config.toml
n_layer = 16
d_model = 160
n_head = 4
n_kv_head = 1
head_dim = 32
d_mlp = 640
vocab_size = 32000
activation = "silu"
norm = "layernorm"
norm_place = "pre"
norm_eps = 1e-05
positions = "rope"
rope_base = 10000.0
rope_fraction = 1.0
qk_norm = false
attn_scale = 0.177
bias = "none"
tie_embeddings = true
parallel_block = true
init = "uniform"
init_std_qkv = 0.0333
init_std_o = 0.00658
init_std_up = 0.0333
init_std_down = 0.00294
optimizer = "adamw"
lr = 0.0018
lr_mult_up = 0.951
beta1 = 0.95
beta2 = 0.99
lr_head = 0.0053
grad_clip = 1.0
warmup_steps = 596
schedule = "wsd"
decay_fraction = 1.0
decay_shape = "linear"
final_lr_fraction = 0.0
batch_tokens = [16384, 32768, 49152]
seq_len = 1024
doc_mask = true
z_loss = 1e-05
train_tokens = 183500000
steps = 5937
dataset = "wikipedia_en"
MLP neurons of a small language model. Each row is named by its layer, matrix (up: input weights; down: output weights) and neuron, and shows model dimensions 0-95. Each number is 128 + 24 x the weight over its row's rms, rounded and kept within 0 to 255. Numbers have three digits each.
After each neuron's rows, "fires on" lists the tokens most often at its 100 highest values on Wikipedia text that the model never trained on.

L3.up582:172134156136117161136123119132146111132130116109159128126157126155145132092134165148141121111154144130114144148153102124138126151104114101115126140119170099112107157118158090124146101123094153110140128104158085094114138104124113155152119119169163073138164142121115157157153148140138136105
L3.down582:112159124137141120103126090097109089154115126117152144153158122143139137144120155136100157150105122127195171142126135135124106092067150139107118141121131090105101126125125141093122103100142157139118129096123115144112148116145104113113088088173105132104142143130072141099104129159100148136
fires on: "On", ":", " of", "ing", " at"

L3.up513:105125133134102140132108120143139126115126176168137153118124139090151101075107119108151125161121125136147149131141147147157103103119146119130150112130160142107072152104133099083100154132107085141127120189085182139170115148152104156091120178141170184104129173135126144128124110126125133126
L3.down513:111141146105151111122160159146112140116132117110123097122123140126124109115108099128109097086143120113101143087119147094119124117103116125159161107115154104186123098097122152137158135130103136133118147154165118142119124169165154123131105143141141155127105103162128135106116085085127104118
fires on: " to", " also", ":", " South", " other"

L5.up63:162086110094132112137125124167144143096106135131113132114156116086111094083136145144113133108119141125133114126164124152156166172095137115143074130153130110143130148119091160128128135161096117158121125124147117146109084124122104112136159154111105155173093116180134132133097101133114079124
L5.down63:099177141148112118098132139106100137143158153132159106096071121097129138147129172116160137146107109144121133132075132104124099124126134095128126128128152134095119111131177117105134125083166118127104151145109135103108157121195191141108144120143158114103138123106112120110144144121116169152
fires on: " to", ".", " and"

L5.up575:099108122146145134151114156132139108103107141150146129130155129172092117130164097145127099185140090167156130128143171108132139129162111140146135113090122134130124157105092181122085160136078144136134133134108135144140132097113161128146131156102149102134084149150147131126119132092115151184
L5.down575:137131152082124094132115116140155150128102093142164116115133112121103148124093118147073154120189099154124154162112107107133106118138144137174122127145162177153133163142143149100114129125095109163106126169127115142119133136196161169121161159128165110101112083153139136106122134149161131104
fires on: " to", " as", " or", " Release", "===", "===="

L6.up533:148146104090116108122137133112149109144125126101110118094120129155140134124115159127153137126077135094115104133100084131139106127135133107126114138115208107145116095078160125146163134143134176117087131170119113135126104122109070126117082081126087112132150124127118148133125126110133116183
L6.down533:152130147150130110111162132191124119142182162107109121167093128160114103097130126128107127106145148125187121142135145140120103113115141105111145146134130075076124184137146123072170104150112128142088134107179090185121139116138118133134102107159103178145140112059156148118147106149120131127
fires on: " =", "-", " I", "/", " of", "="

L4.up44:099118161139106172145109131126164119113132129150102132153147117098116121110150124150093090133107092142154177146136121095154133103120097126138136120123123098129149110112133144143114109124132124107099110128095159121116098079110111108143138152130117104101074100127150125189093154081145143142
L4.down44:096129158092132115165099106111170116150087160168135151096147094100146123103118174122130117131142156171111189168146078095167124131148140113159107132146137128168116104127155114136144140148123118131152110121114158113109108130128096142092128155107178110115134162145144173099133125132148156140
fires on: " as", " to", "'", " (18", " of"

L6.up36:149086035165122116120153128097137129123138081094109130131131112101106137139125142146155122114129130099103125139106104109140122109114113147107100098165159123110180129121116141123099148166115134142069147090100120147112129110121109135143103114102086130131163156130136101139103132107128141180
L6.down36:161145131105128103136099125147155140152164155121124132142116132137080138072163133152135128112117125121146130178150124075092102155139148124101152135150137127122129159152129100100126155123152126145147125140114114115086155094087094136078112128025145167165160113124136127143125127133132123163
fires on: "\n", " as", "d", ":", " of", "/"

L13.up36:150146154099171087125125104081133127098145138063145094160104113135095144115125128148150107134122127106139079162092161165126117122114125118100167145119142128132059143145097169084151103085127137130181148157133109118177114153128129139115090150167121100109134111131084161135102129147146100119
L13.down36:133104090150111149096106177133131140149140116142114131130110144121122105171151113138149148128110134167131139123117100132137154096154110123094109088131162154226180019124153106188113124145148148144095144153117106176120156131115127133168131120090123126146119145098107135164139126134105134159
fires on: " the", " his", "s", " an", " south", " such"

L11.up328:148121139153161120087172137115109150181171106108136065160152138132113164116116137131137117148127106104109119136129120136139130149119150138149141106168148119152124121148147163120118130118138114106142124165103089143132099154135081152119133140145126128101158128115138133127101138150140107159
L11.down328:125134133122156118153108117119183146118120135119143147160115132131149075134113202104138145130132180159145136130112153162142131109102138112148118110101146132079091160126127111172065104159141140124134103124173109121136161113127108088122119088128134169164086151114105125139175119111136130111
fires on: " of", " as", "|", " Label", "n"

L11.up81:142123116078063141108101139123127158113128173146093170103118114123183138118106102139135143135113120140094170116092095140143156142099142117119099128120120146119135138142154120155132104122148079104092119119144116109114128130130097143117129141116159100116135150128141185138148132113117086154
L11.down81:093146140108180125152156070100170104125126130130163094108137132117110160148115120114166072148131134138183108118109108159123074160157114144115102132154151103141145176149124115150151125111132117150141134118084090115130127136094105115116136126096117124110121132150114081120123132128133090126
fires on: " have", ":", " had", "\n", " having", " has"

L4.up197:105109153145108143095124107143117112150131106130126114158146146187132136103117124165138111068098085102153145142102103119137118105087105117133171113109101101139135109142097115112092115089082098099104114074093119147141126121095125151108112140139118097113141042140149111135111124107127106100
L4.down197:116097080122129105109106125125099140137086140160109157124138072146073146140120196148126132117159115120147124135131125176105089144131123146147118124083137115124156110085083111045132101122150124115145095119135123135128166095204150122119109135134125100140131146124139143099161119128149143093
fires on: ":", " he", " she", " of", " while"

L4.up533:119117102090095146156088111102116121114124115125108147091096109132149098132070089103118135160111175112096133088126118149139131106149117107122097131112162142117101084116147103146140109127142138097183096165112124124116132133138149129115137115128115127139122138135121125134138142137113105113
L4.down533:097133146142135154152170150130103101106150069109105179128133203107141101121123108162111125147098139152154176107151168108127126107107094128149133138130147133119118128137111172181132155114175148141148166119132155132118110165095109083106093130146112137119135151135131080103120108138080099123
fires on: ":", " has", " to", " reached", " made"

L5.up242:119126174150145159155138111153115153136119105131142143103131103084133111157102137111110132126160145107141154105163120138089135144195126146140157134159069121162127090133111137183138103110153122098160074102116143154153139135122145116142153149178113122124084128152143171094114136174116127091
L5.down242:145132142123105140160124132138123082164115115151133123131147122100127150153129102111176110142139165165086150156169103154139175137156101163139123096125100158148144143088150106116129131106136129137142099128101140082152121127114158113113094093142150143117094143151123066165093146135109119114
fires on: " by", " also", " as", " etc"

L5.up496:157123124118086125142102114105098154126096124144138133106118115133177108134092124081173143124146155137065127110132112146155155130142123107119105191139134153128108091140175108133148113169080127127132138139143103129148150131145139114121135092123122116147141116127141120109160126169085119119
L5.down496:127128119193128118137141131132083094099151105129101132143151160098126114145128108174103144135110140122118129106112196085093141122091142151124178116099095115103136075125114145138170131128145117098139104136119146135144108119103150085152120146120100152082093117106121076100109139145088096136
fires on: " to", " I", " of", "---|---|---|---|", " from", "|---|---|---|"

L4.up221:135125171104159103152137119121144096139102142106120134149125149138098146145154168135134135111139144128118138123143085113078114127129129154154094132089140100149173106105134131149109142115108172177092121108144139137134120118104142107168138118088085068164091114120109116102153120153126144102
L4.down221:124100129173139171074129081164113151184165110114129156153132143110140134129123135114129165114112136104114145140151126129113145120154147133130113147156121120128127104120122133127138114132148183139076117110158120171175145139118162148122119131114068126114109116130119141097142129140112164112
fires on: ",", " first", " very", " initially"

L13.up524:124128133087111149117117152066145142103177155103114165154144137147099146125104147089122134114117126133090120163129113173101129136076153117106126135126152140131092141155148148093134102061119163137138134147123115130139106106122166126107107097106124133120140124179113128122096126139113125117
L13.down524:122100102161139180111110134134148098147113102142145152164136113108105090131147128165131088157155107113118135133131159104119150110140126101159143122130159140181132049101102074142119107134140128146126117100137117159123151137136146137135126141150132157170083122084119137104162135117093136155
fires on: " and", " of", " an", " his", "-"

L6.up522:148118127126097148131087120097114107089079122136171127091123087127164099142113129108136147137147156136110162124115145152172125120147106122128110147116189106150147101150151145135105102150119082128173126121118093150144132162152132131092147088152126117123115111130152156164140121108107124133
L6.down522:100155158176149140156136154131097137122097096096133120151118148104101118141148146183080120125108142145155161114130132091113162115135134133135152119096079107100140037112079166135132115097160118096123145130136120167111100116150147112115105134127144142134115120107118092153143123145118118131
fires on: " to", " of", " with", ",", " 1", " has"

L7.up231:131089102149165154125126128115133125076129132150137130122150122145150118125121175153113091101104132069187174087117162142134149107156115150136125151087108119137127124132114153153134131153129101095125128121118123147136159104124160106147147114146155117147122121166167162125097136075132155080
L7.down231:110157128143096132160109138116122120144100138177139143110147157118033137171141110139062141115133107130160107141142074106128127139134120114151153115120120101149140119133131103083131106063116059134143123116105157145104096149135141137115101145134155147134121153115148101164162098138098103144
fires on: " also", " $", " then", " eventually", "ation"

L12.up111:159137102125130126158128146166110157142164175135159137097143163103156122109112149128113116120132124135124137172124081098138131154073128090159111166138151093131079149119119106118102159161145106105143145087142103154118098124120081142175138144101094161130103115128175135141092138113136142137
L12.down111:131136117119115108127143136123125141133158097123102150171083137128130116193141162085082129190105125148115149101091128138115090115181117155113122117139125127135151113132099142113183159107105130125105126123141107119098161103156152123118127116144141117159172117131146163116129158135140137118
fires on: " |", " and", " to"

L12.up88:176142120101121128159111145153127125147129122142138176128155158161126088090125150116126136110122116093113147128154116076092098133125129135149109148103113096133119148137126141118132107153153128138118149096144115135116103129108110205165142150083131172147110139100135155174115139132127123119
L12.down88:096118137121144134138119103132152171122152149140103133118081123093110122197124108141109137108123142136084170134123109179129111081097123144086135139161151136128149113155131134086166136118119154114155104143128123105089104107125147118116148101135093145104198091130104166130136124143174097040
fires on: " and", ",", " of", " to", ":"

L3.up112:133115089154164127147155154116086131133094121090099126109204099125103141170121159137113169145159150142167116140149156092102161161147134113124107125096119120093142113126110096170124152170147111161155130120162085149105121138139159143170131142110077147125128170104136134137140138133115138169
L3.down112:144123123067099161120086092139125157137164086161146129134118128125118184131150107136128123147136105177145140178149078123139105131137110152112118115128118130140125167156138090124085106119144155175131125145090110098146145108122132130082156147095166122152172152132162117153146143123138120132
fires on: " their", " as", " by", " from", ",", ":"

L3.up6:096126127103175111113127155131127131132124127131163107160125145107105171098131114114100092131163118116132113127149170160086133130137151134111123144143094126128135146159136114118138143132121136145146116148141139109135141143140144138138158132128154141135083096124096068091110133150189132120
L3.down6:140112095099078140153147135139144135108172148115128123155128109123157105114149080119178152137131154110094127163135122092154186109136083121121119100122117110098112098130129113171160153097105121151113156127109137118117100139094147099154168091091129098131171151133084136158106170114108102131
fires on: " under", " of", " ±%", " |"

L3.up608:122136074112144164096137118124156131108126154103164127126123133134135117104107109154147121146148121109144118117126157128142107082105155117125138132085134144125107100147146161053082179132108094150135141154117173095165116152133130202128131187144160145124167143130132130168116148108127142142
L3.down608:094139133126192127098125146129138151146128103093119101131139166119109115101105138145125125136156101128175121093146125076109126127136102118135124152144166141188138134119101155152157138144125133138114170177158103155107135154161158126145133178128136105127107126133067167100118107126114130125
fires on: " to", ":", "?", "_", "=", "f"

L11.up254:114117125095071163123074106118128133133070129140130187113119109112177120151100149116127171082114132128135175105106098108142161126131107142135113145104119136138140128151123132143133127144138135124084098065159117125143152141130158107122151112125131105131127110170144127146166128104102151093
L11.down254:087109139114201130090132142142106089123144169130110083098123127119114173130130104171109095153142113130155098171124155153085110165136150167123122123158120120135153107121113130112189156068114133120118175135091136131113113139109127144154114160094122091068132084129114094119110160155115093133
fires on: " has", " had", "a", " ===", " south", " have"

L3.up368:138133134108130148148122128144132099178098117144116135130168126163156141077176146133141079126119116121128154114128095133113130104137099107111122136080118148140152107073165102197130102129085155162110111107127191154139143109100112104134116127157086079150131117116130145167141140132149104133
L3.down368:127142114116128108103120164134132101134164139135134173129131106106144099134128166090115133161131156129117144146086142134100133125128147151118114147130150099126177033107127132131126123142122157111152117127142121136212133148153135125108060132149108137105138126099077138091124142158153155092
fires on: " of", " to", " then", " also", " he", " &"

L11.up411:171115151095174138101181146117159130098149132129176084126122145148093141141134144153115118113132157132154120143147143118105126115140155154128143106125126114179147151172158125144129135159129058135143141167136143129115088107118126124180159116119128130114143145135120152125137125134151158192
L11.down411:113123128104116127125128121153152164142108117135154145146150089145152153123115150113134116105171127152145155181137124127173102137140125121137107097103166120161107250119174102157111136165153136130111105123110139115122151121117102103124095099134129108086096163154101138142133145133118145125
fires on: " of", " =", "s", ":", " for"

L12.up156:113119123136086164159096141127161117113090134142082176116144150174144139130123138109114164153084125143176145142170108098170140140104110111105171131121166103133138159094091110143188142149123125160115099161151127141164098110137091119140173105135121174109116155130153126114123125114117114090
L12.down156:126148117107121119077183129169091144165130092110117156140096099132151114110132115132132088131150082108080127143128146121092104166154122152152081138151083129091101081140113127103149136121136122139082168112133132112109147130120158134122128125157144104153131117157171152149087117141138163127
fires on: "\n", " also", " and", " |", " first"

L11.up124:139149135104138068102157124106120123156164141124151116135113110124141108122132138154143070071094122130164092127110171132098121145135135158160144140104088179131081125178111097079138116132115120113123108131109146126165136113127144129124137112124138141149102129091118100132128137123134153039
L11.down124:164100110178107151149127120135124143087087107098113153151103111126093142115106157108117127175149168114125130160190115106134152129115145109083123138138141081097151173153168091130132123152113115133153133094160137110136139117117107152129130133121098133133148147109092088164106134118134114142
fires on: " also", " of", " now", " United", " respectively", " then"

L5.up144:124123097150105118128123101138134095103096128168164181151164078144141107094108164096100122124128129150150141090160116120154135099148109114149127123132115142123128162121093134157160126160115127130108093140157145141147150109109116134145100112130119147123141143101122126144142150076156127112
L5.down144:120126155128151151129162127165130138140162157107113060099083136102096167141132086133121122124124113120092131129092132120084122129095153142105115142138128134111126091134149142095135140066132156111114151109085089103150097125162170142083140141094146111123164071134125130134120098166119127152
fires on: " also", " are", "\n", " is", " to", " with"

L13.up630:153144135118150129134088110110116141077141135102162159132146126168135144121139116115122143108173154125124050137138091184091120142134138063176160141131077110131099140165127098105137126150115163172143174116105123132124109144093133126128087129140154119154108126135130144137115114143128116134
L13.down630:124129094172185111093109115158123159176134110164070131157108102143132077103122076147146084118150099174111171112160124108143148090098117114084129092117170185127164105115124107174159167106127122155125109102141118146085136129153122141157118137127157139110132132129114170138122130151114125116
fires on: "-", " such", "or"

L3.up12:134095182133149111134092114106095140127141141123147140120080117152140098079120134111141159131147118139144178124142132155171119121149133101153117157122144134098120137151138095101124102119139130140144143110106188143083138109142125091121120120141153077153125150114138167183123135118158160169
L3.down12:079108127119161115125144149092136137133132141132167119156109085117114085127119111157092140144138111142151137136129122118170144134125119135146123121134113085139129116122102122130094125162122147113133108109104132173134115125135134124155097214134138159104169169136111113147106133151091082167
fires on: ":", " of", "ing", " to", "y", " (°"

L5.up570:154111088126141124132103139102155131131128115174141159113105142137118124133135140107127149174124121154116174123144088131185130117114132157151130142147157164131111108123139117145098137146144151170101097157117096159121111123153128129147117104072121114140148146131153140172127148120155180163
L5.down570:107145161128108104135138148109140122119112135122140136116110149127079114146129144116066160165150148141121135168122115145145127104094093133143158153164176129145121093104152154102121152139150131139150114171112109162147135160147107130145091208115148154118133138128134137112115118120134156119
fires on: " also", " to", " involved", "\n", " they", " in"

L3.up188:151144194132136125133120096145116124099107188143197124128149140155108135107148118138099142120162101125159120159137129128164108154081118083142126165111145108134097167131153129081148110099119129141141130092146147105096110131114119129123131188149177075126122101112141131159148172155145148146
L3.down188:117102130076181120108139073100101118138146145141161135117142104138129115149134138125087163140140132125198144148132106109143152111071126127119126160150114077122104133151104150115138105136116156136102153147150172161120113127159127107152111154149123124128142102113069150119133148143086141152
fires on: " of", " under", " 0;", ":"

L7.up413:152063091110130099133087143106148112113116082120142130121129127200122113145089119126137146151134113140124150130154116126139145120133105142179101129150137118127134143128126126131091127144076138125139133119122114148149125096126138121146144085115132091154127130132150108115133154130108149163
L7.down413:136142107178062143120109130117116090123132111111091100196107118105063138142127154195107161121180120082158141120156124123118122122141151124127151122139111149118116160148117122094147122129133098125100112116096110113126123119128127163129093169118118105105162120155175126108142142161118152139
fires on: " they", " as", " to", "On"

L9.up79:160125124083154120131121092135149160160161191121113122093136159127125113121124144132117122150141106107135084136171163072129136155117143119130125156171151098127144145108127151125131133150177183129133094109114120127133123139121112132134157116133075146167097117138181145164104146088134130084
L9.down79:170141121131107147106104115132125155131125117094126122118145135150139110110163148082142132141144094161125129123145110143114084097167175145145109113129113102120101101136131137130151134148130156134117098127149128106155165100145106145133139134168151142102099139106118182167140151161170160087
fires on: " |", " years", ":"

L6.up584:116137146120156115101141082199108125156137184092121094135148193117127144162128138157108097097156084134124162129132139142111131174090133109126127165130114180125089132134099106122125130121128162106104127133123098122117131150121126125113095118092144104150119139120130136125145129127106092138
L6.down584:079106134151183103098082141117164098101123146143142146086172129152103127153130169101146169157141167174143107146111112148114125100155115130099140106105133144083146150134148094171108109145075132139158142121149112107143165128091117135104117135144107155121080096136135113155070132106139131134
fires on: "\n", "'", ":", " in"

L3.up456:156134106101123102108104092091155128135117088088131137127129140098137127124120143146116126143147137165117129144102124140191136118067128125112130149121185120158096113136143107168168145161137143115127108161145132142136104100144123185141125091083107151129164164142137095155141131151125159111
L3.down456:107123150208154121137098136099101118122119108114149100131122163143135119116111148123082157143128105179170136146109148107102095141119138114138116137170119113156110120129154159125105135125107179111107160157161161174121145092149102139119121148120111108118121152091123140117164100142125136132
fires on: "s", "ly", " of", "ed", " more"

L6.up53:144125156140092147106101104116106125115149119135151087102131103145143114141123108119187132100155137137074148146140113141173122152135106120167110116148165141167097137166146133130116089152130079086137130103119087105145127151116135134120170086153146110120107117132144141128147120105115136146
L6.down53:063143117181138132126151146102138110133102099106110103141130112106089115136143200151125178120112129141127163122131136123102126141154151159161166098091081140137139168117114127114149135115184129086135128112093148145119139108144150136122083147137129148112113097146131061121127104154138132120
fires on: ":", " of", " The", " from", " In"

L4.up293:137099080121127139103128096170143108139131113101114110117141124178098142117099119164135110094093104103128143168139057109148120122110108137143150133137130104144107132127103116169155137135142121140062088118147120125113083147116115128132090088107107102112146105142140144151115156122160141133
L4.down293:141110112126155115145158144156110080158118158165135113117116097132114130126119151128130163127133143081115125173120105191142107138139140137140141151099138119139129201096108112064138113153107120126112082141099146130110152110132131130159129132143175117150107130110158158119140128132158128110
fires on: " who", " previously", " not", ":", " he", " etc"

L3.up442:106164153144145124087129146136150120121140135136184108176142156125103162066166131152142100084119099087130119167138132122121132144105145129139146143104104111143135167132140108114120139108110150132084155137101152094070119131118137081127129156104157102134133126147106116139120113147167132099
L3.down442:138111088119120116112117123126139144133108149138122125138103117205157126134144114104136164123158132103146111147110131142127134103141168130116117143133096085131095156125156117134190159170056111119126121134161146126123116138179124109201095123166122098100122139099098141119126126112142156132
fires on: "–19", " to", " be", " of", "born", " Awards"

L5.up425:162097109128135102096125088113103143110128122149131133156117142122127127136119139128088102119133109126150184095122090139146118123093114131107138149153169088145118171128114130176132114131174121134085076122122122192117123120122082116127113076110099112133144120117151098132104131115146124144
L5.down425:116082174197142105119090142134114122146146134179140150136108114141090116123133148076120154138126123162158105129128110149139127159108117111136133105113096122121136110100117102108088114082116132133165147130133153152138168078144138127113105160120121144181107098091140137146158120157119132131
fires on: " who", " he", " of", "d", " as", ")"

L5.up173:130128135162100116101139113142148192107127125168161134160133123119137129132119151113172098100126101128168129128150156101127164138140137134131139098119128140129127127106093170157156102129124162128080127160117159161122143133089118115161087130142130129125126120114145120138086165119212118139
L5.down173:129127149083186139152129129140121097139101135095119082127103108136119144130149106127114177124105137169121118149096121119106107135088133134112112126134120153120153119134170095121145124091103129142129135119125109133139127122161193150103166157081098101104109055109123167168144116191100130184
fires on: "d", "ed", "'", " as", "ing", " of"

L7.up480:149133131108133174103088135094109171085140121177158123142130135170142122157101129114126119104133112144084130108120141150168114133134145135144108141115167123177126136157171137130101141133123078113127148155113122155119121141130120153140177085134133127180115135166151131136153110130102142117
L7.down480:122167134098138123128173154115125109149143095137123115134092156109110112122143156153091157178108125109144130131095130133109154139114108137163126095146087149092096149149089135140142112139162124114135195152114123150127154092168143095132125147090142146057128160101117101115153163136107141094
fires on: " |", ":", ")"

L4.up304:124147070145101150117111143130145136105129123084129124122144130095159111147075098117160140108120127106108076141137127108159182160138119117102107121109127147105139160119136113110120132086101117078173139119105119101102119129156156082107101141107138150121178171142116143174148112137101113137
L4.down304:139186105084174133115118161136150117165106123080119127122078165126099133152172125155147128154099105137201120147102129142086111120113168115149116138118109092161134153178141129122147131135127079121126153146113169106097119106127117115123113164115154105098122106125154098149115133145113144123
fires on: " of", " as", "}$", ":", "'", " like"

L3.up385:140150079132135125135121103107140131141107109129106132089099133142145146096136157127159134116146151143083172143127117148148128122112136104128129125127188151126146100079155084153128140109170172117117113172158059102115127105130107185141112093117141135144124157138084155120147110119151154132
L3.down385:081126125173120112098104111128117110128166149110103144155115132106164128124117115142111126119123168135171129135129145114097120100090147126156095111134150069138116096102116133133110136128155158128100117118139127146143112140128108143137118130101108124101118133133125142093166077122102127125
fires on: " by", " of", "ed", " Preced", "-"

L4.up465:148093036166118106124146123108124125133115128105102119074147120077143133117117139132162124132147127081136102124131112103127183142134110134080101145117128142114121132120126094122128125110177137152136131117111129112104137133171153115136114152098119102127151198136136116196126132126127135163
L4.down465:172137118079163107074106104162138120150165152121120141111101146137129139116159068144110086128159120137174109162087133093096095134147130115110156135118150121174150111149133119121111099174116142130116151164138111111115137103127158130147150165106129129095137123136129145151103170105111124102
fires on: " than", " as", ":", "–19", " are", "′"

L5.up308:134109103153125143149108116132145148083108117157127145122126128106147099147116184120100136111096146127169175069115216107117148119151123139091138114118113092113121085129107137135121110134115120071100112130122126174142133102137111123141126133166104130116112152128175148136100096071102130071
L5.down308:100132143147151139138095104108130126128107117171170105118147162145122153131140152088107088141133100170170143127119082143150105150151118118133137111148143141140146061126182134087097134089130146117162161152099112151116110119165130134082098140104129127132107140147161109105160124135131118093
fires on: " also", " to", " As", " then"

L3.up182:114123147126082116113123117165132141109126141122116055136165099140134120135125140129110131140162104130139148143150157123119152119165154100134079132127096160104114136138102092152141076204124154082060111126150106136123115169133121123134101095104104161133097111108122141097164147131140100120
L3.down182:117124123092152126141079118107157101116159154125150129138110141141136171146134146116149161145127181158119147126138082159153100088131134137108140108141125104085107112143180107120151100102097120129127141100078084092125157118078185115129132156124093117105126107163148118160133123112109179126
fires on: "'", " of", " in", " who"

L3.up57:161137134167072132131141148107114105113101102152174120092171116108175104133107163100140143115105133139105158123125109102154139147123108118119114149143121151095102137114132118086107112124138125100159131140108059119163134117164159109132116098140156151122129150139136166198128102083094107118
L3.down57:137174134175123122128130150120106142091109146113105140109118168139150125153125171118128115082130136186131128128098127134094133095097153151155135119103122084172117063100142178155143149087104116098152099133137141163122123141153130100090110158171129148101109148173152084095120117145149138118
fires on: " to", ":", " helped", " takes", " with", " of"

L6.up329:154119131082122080140079137072135125099123125134163138136144113137173108162092105095148158166150122142077140104107132150191138142158119116156095145131176123132139101129138169142143149175131104134118136100118092146154122145140112112113137104125131127152147121121148125127129126135108125165
L6.down329:112154158192142167173130175110121142129126107115106118137095167085054128106129157163103123149116110146167117091113141105109153117145132136164160139129103152117147078128088156141140144109158115085133144124114123147170095117122142123129118160074126129132151098107112094128138149130119189157
fires on: " I", " to", "\n", " with", " began"

L13.up581:098134096135136119138114104154083149120120146139142132094117169157174120116138160153120139120154139100127157132136125145128091091116159104170115202157119134136088155136105124118126136159133166125143120112117128140122107153151138111159141111129125134124155116123123143130115150112139120128
L13.down581:137129153134145157113119129101109129100143133084085138128134094106149142147129118115128132111119090151131124118112101124095107127151127205117150059104140105121153131128152129150130148135126115166141139132158126100091131108122136158153092136137114172178102131112128151148124140141125153079
fires on: " |", ".", " and", "/", " 2"

L11.up43:147145133126191118108199131116099124143175118065159056158125141143127170112174125142140076136130129110154100109136157169113136143101151135109150133116098161127103129179125112104162146114121079140177129159124114096135116141112128142150155108131145123134166111128123133127122147166162123112
L11.down43:175130110177064119137120158124164151125110122109114150139120100127147105133115188098138142125142159131095127134149115126151141113138132129101125123082185104151111159118160106149103106182132126126125130100140116104138154114141111115115153128120111152125123187105107135165133113097111127133
fires on: " of", " among", "now"

L13.up79:149164146103164127147148076090142117070178145132146147139101115146134091128141128122139160144159116149098114171124138155131093128107141111118133145142114154115076148139142187107149100143147118140143172138119112106128155100151127128136066144145133105113148106124108187133135082110142128096
L13.down79:098083126156098168082098165143135126158113122128102103144123138122107146139105154146122130115131118125108129080125128113137132120138114131147107117115147149220161022128106097165111155144113132152112085147106092141129112157131151139141135109129167164135099160120129122172096130119125127134
fires on: " at", " of", " Succeed", "-", " in"

L11.up143:158156142164159097125170119119109100158192134107155085158151132125121121086141139146154076143144124096146082163148130142142118156121142115138189108129116151125074127135098144093159123122121099110169130137084136102143107111129085135122153137153166129118148107099118135119099151161164128073
L11.down143:162121099185105144138123184127145173115094099093108130137117120138160095139127157101097180086154138105115118120171127117129161104121128122125133139082135086127117115124152105107090129164163088111113111102162153099099125142144134120114076106145117141186135109128117125137132095091114174145
fires on: " of", " also", "}", "{", " =", " He"

L6.up388:113084096131108106123121117102125125132129084116113123112141105175101130103141135154157115126109131102121144160121141102134149116139115127161134106137110129123074127126099115172152124140115078076103115140120082116123125099143112128144109081124117123118136125142141104100125120095121125130
L6.down388:127114116149070123180118120123124110116116137135102107089144088126105154131159147148100126099171136122144160161127108134175075157177139123138152119123144151172136199143143132093130122140095123128133118128100112160113134110144117165100152135105152158105139156137172141097125110131183109097
fires on: " she", " he", " as", " who", " her"

L3.up96:137155151137115127086129116107175169136147168130135139148097144098159127109181139124145096123106105098144138084123123162157133102122133132124148126127153143154131140139149122091092115118106138096107145159095151149132136135130095120117113158100120152133123170163106161122145127128139159100
L3.down96:106148134140147098109087152130145140130108132135147136117116155131117086117109102139127104140149113131125089058083161114132101150121127115113135103142144128154114077117152131131139140140066118111152159124192115160129145127123139131159084129135091152119089121084117149136127104109149122148
fires on: " of", " to", " him", " in", ":"

L3.up106:081135168123130130175120093135165118115110150154134137169143157155112122095142149161138077120094122132119162131113122112127109111115137127153121119097147129144167166128145112145115130112125172108084118122089177122129132087096101127157120115149145078141097128162109114142155113113141124128
L3.down106:116107113171163098056115085117121101145166122155146148149155140114103129116116142110088144118115132096150153141105144116108096127101170148117096170143146107124125072128125155107108137129138177116084108117175137153134120112129120168114089115112075116139091102133101130085134129178142134113
fires on: " first", ",", " to", "\n", " of"